Weights of a small transformer language model.
Architecture: RMSNorm before each block, rotary positions, no biases in attention or MLP, untied embeddings.
MLP neurons of a small language model. Each row is named by its layer, matrix (gate and up: input weights) and neuron, and shows model dimensions 128-255. Each number is 500 + 40 x the weight over its row's rms, rounded and kept within 0 to 999. Numbers have three digits each. A neuron's up and down rows have the sign that makes its largest values positive.
After each neuron's rows, "fires in" lists the words (lower case) most often at its 100 highest values on Wikipedia text that the model never trained on.

L5.gate322:561546491447481547464500524410563553500505476510495481470502526447571516439501523483481472491468512518399448487448465512473522562526545508483478508555511404502523523505546492480440541477504490507524523468536465496484491498486460540402534493461448483533513433516502508433515495504524499522543549439460522479519511485575485485463504598520479454540518505431519433551493521532515574514462
L5.up322:542479504513579449535478450578523540497578536462462485522577510483434520435462487474483467539452565434494506537508484556463486541519455520481460548462529499492476558404485508443495504471520496487557546485469574474501486635511476486538594499437462464440568532430532486393453501547458547506463515487500530534459473574472511530429482446536503577517534492492473457471532435604469483488506
fires in: "as", "following", "for", "in", "which", "with"

L2.gate1301:483518527493512516535481509506491524540527484453535501522523487559567474442503466573486544473588475490492453488485548521487437544491487559498523553471449545451530495552464492474522492515507499488494561485552551445510475524516456486530546477538548528460492538481429514555562472504546577495594549464568461502486466467494453519527505509493597561479468412490507504533473521488533506523442
L2.up1301:543466484532478529478486473506590595497511490513530537490503559520470493509484489519489452555464540557477532463489514554472467554550481538608538561548501487523491560524523550478495503466496488531508464533524479496443514475501485508512515568536523553458573535452476556503539431509482445422500519497557460469482499528517432536501511502499515528470522539525519509500505539443497420533492
fires in: "at", "in", "to", "for", "dam"

L2.gate947:505465473500515457506514474476554471535540567534434469496444549443507438475491517479431530547553512521540492475522545488546525454579536555547520491532536475514487529501457551513480491418435459488475433491476483551489556474505454541551453499527471414559527456479477505481519443529559518516524520497498518513482528454441615534544544527563437497501522446538542537494540447514440434404509
L2.up947:494492491518513472566471486522545541485501536520544528472492531532502471454453397446483434529623498489489491452490483623473471467363510543527492492539456502532537584468567542537521539473537544457541416492508484547476397527433457406497490566512547517480523524529513506500454483442517516501439553520490504518429442528567538590519408486505487524407517504484478520509444475466550515619479
fires in: "on", "support", "to", "for", "further", "of"

L2.gate1317:529560470503516491534502478526444478491487447512491509496542541453560508562516456481498468533517500547460447411441537470547476490478487503533487524493449516492430495486516503459566424439430505506561476512522506442546528489476459482446537527537467473443567457580468412461527568523511491448512429475500491478542501534520511497507500450508538468498507487539448497495484548480485498493533
L2.up1317:484522479503524499524492484504478503460556506508424559532519489521603493527523461489509496531473490487550403413414545492538466502409473517429493475478494509467486525497581423435473450504434463479559567547523504487538561477508456538418538545515487456438471443522509388445536540474513484487483502433493461471580537537496500527509509428561483421497522506547447516482500530472514529516501
fires in: "for", "with"

L2.gate447:488500528512500535515589466511473499485496554518535535550516468472529477500486492512507470531544491587525565487492474514545436508536494520452510455500544474470490500435541550487456508521442497472577505520513471514477594475502449495436455428524529511546497545499474535489532433477439541531488493531475489515454487517492487444448538492591448513518506473458474537525545482442475477562523
L2.up447:481482504482564528490414530555552514458502469539443425541468488482471460552545516532519498464548507544475511498555474474564518430489525515550525461506451487476511504546517530547472507439520542518486548532530547571446546506454525537452552466455461514548451570500548506484487499524546517501511473496518560484534548590479511551527500468517516471510477520567485527524476527481487497457521
fires in: "for", "to", "of", "countries", "in"

L2.gate285:518459530485515502504550513417533575528562463568492481452509451503527537544552468468569540545535492449466541518483469563506582436574537549488421467491525495554436488472486512486465560487514458541471525496492487522536502500483467562478498527533421425458459479532484471474444500615507489495451480551427526407574559434507414450535582531559492508499487572499504453509511522458466503490501
L2.up285:516396527485476502542492506550464488414503482492480543570532469530441479513440496510544527429550604489584555471474443477530518530480516584458456489531487464493477458499450571547511520421547556522520442489531484495463516532457533441470508477547475436483523547513565510386423477477435494493513552586403496478462538458499477482575477520491490378507447510506466434496485504470529390540551
fires in: "united", "of", "for", "free"

L2.gate1985:507464492557594511533485454504495445530532481455485518546501452504493480509546603551468440489457465538510503432468480557537400478541554550568540478511461521557491518496464529437487448449528496464528435511505544520493551554449555502497529504486478557392496511496495483468522477469454543417484520516544498564481501496535427551497499462469487532442520484543461498509524586386501516476472
L2.up1985:504513499477546526440519496536535528477427531510456485530437567514573506449506596482510483450549545492509518526492471448492518490565430454528437411505529446429491533503486510551421455533513524488483487476446456517404583469520543483494470508501470541494533549492529527496465425495563427496532518573526517509521535490479455456516559509512477545508517547448542521498464456480498449523539
fires in: "to", "year", "time", "for"

L2.gate1507:506507546511459556592515559522513529411499463515499538535464443523519523493483496425533515607586525505517487538492465576473507491492531495433481479535500413463533533514533514518511448522501500467494564530448488498536460510524465536414477520506488423506484438483530503544486565516512527543521440479542566490543501527460559519518459519527405510524464534482523492474447487554555476462583
L2.up1507:570471535477485429544549556506472460518567535479480511523474569485511507507557486459434482493505576450576518513426550551466499523464531508472451554486504499528477528479520511525466467504473579583520462448512455527549516524545507433421518467500467519449552586591505483474503494571432503490511457568491508533574464458533544514544465477548498512531491510494494468525533519500545444471543
fires in: "united", "for", "with", "and", "president"

L2.gate1343:527539474491555441543546576484589563468522417546465505499504471459529562536480501541463448474513539495464471491485554535514444536550485528503454528566484496514515453522481542549512514413440477602499526515497512455448585544510528550537481517500530455431541507547480508484484550446473468454544541524457466471509552459558452496497510439471470475513467534499496420500544510554466441484462
L2.up1343:511460457513487521503519484511470549538579523494562515502510497560489490443504472492512453578455506546464504547477463477539471504534471585567490521503508497521441518548514459434457521516427472483508540489434482564483490511524496401542477484449491461473505459471517462518560445483552463579445508378470456465487487555457481535517436498474560518431537571514437519506428462426435520494452
fires in: "to", "for", "back", "with"

L2.gate1329:472527464479500494564521529542539505498531456517470482504503487538571444533507464554418456465482474510465501478510532483551485496466518516488517515485451553463495523513546418376482528443471502564498451501466504462570503498503505524475539443453515415605535449486549424471558551470528415470427486514430440522473517588504513529495551510490521475509459532422470583471416466527521548546464
L2.up1329:476504449511536517476506495502583527510582443507435493494514482582516495476592456496441439441522522496490477502526505568505470442438530497488435487511498460453518506509506426457438475438500487484535503536485529482525514542512489543486548483488535419566454453612492479451483557533488452514461552540452509472520617496511575452558501583487543541524550561474481519497472528500566502486522
fires in: "with"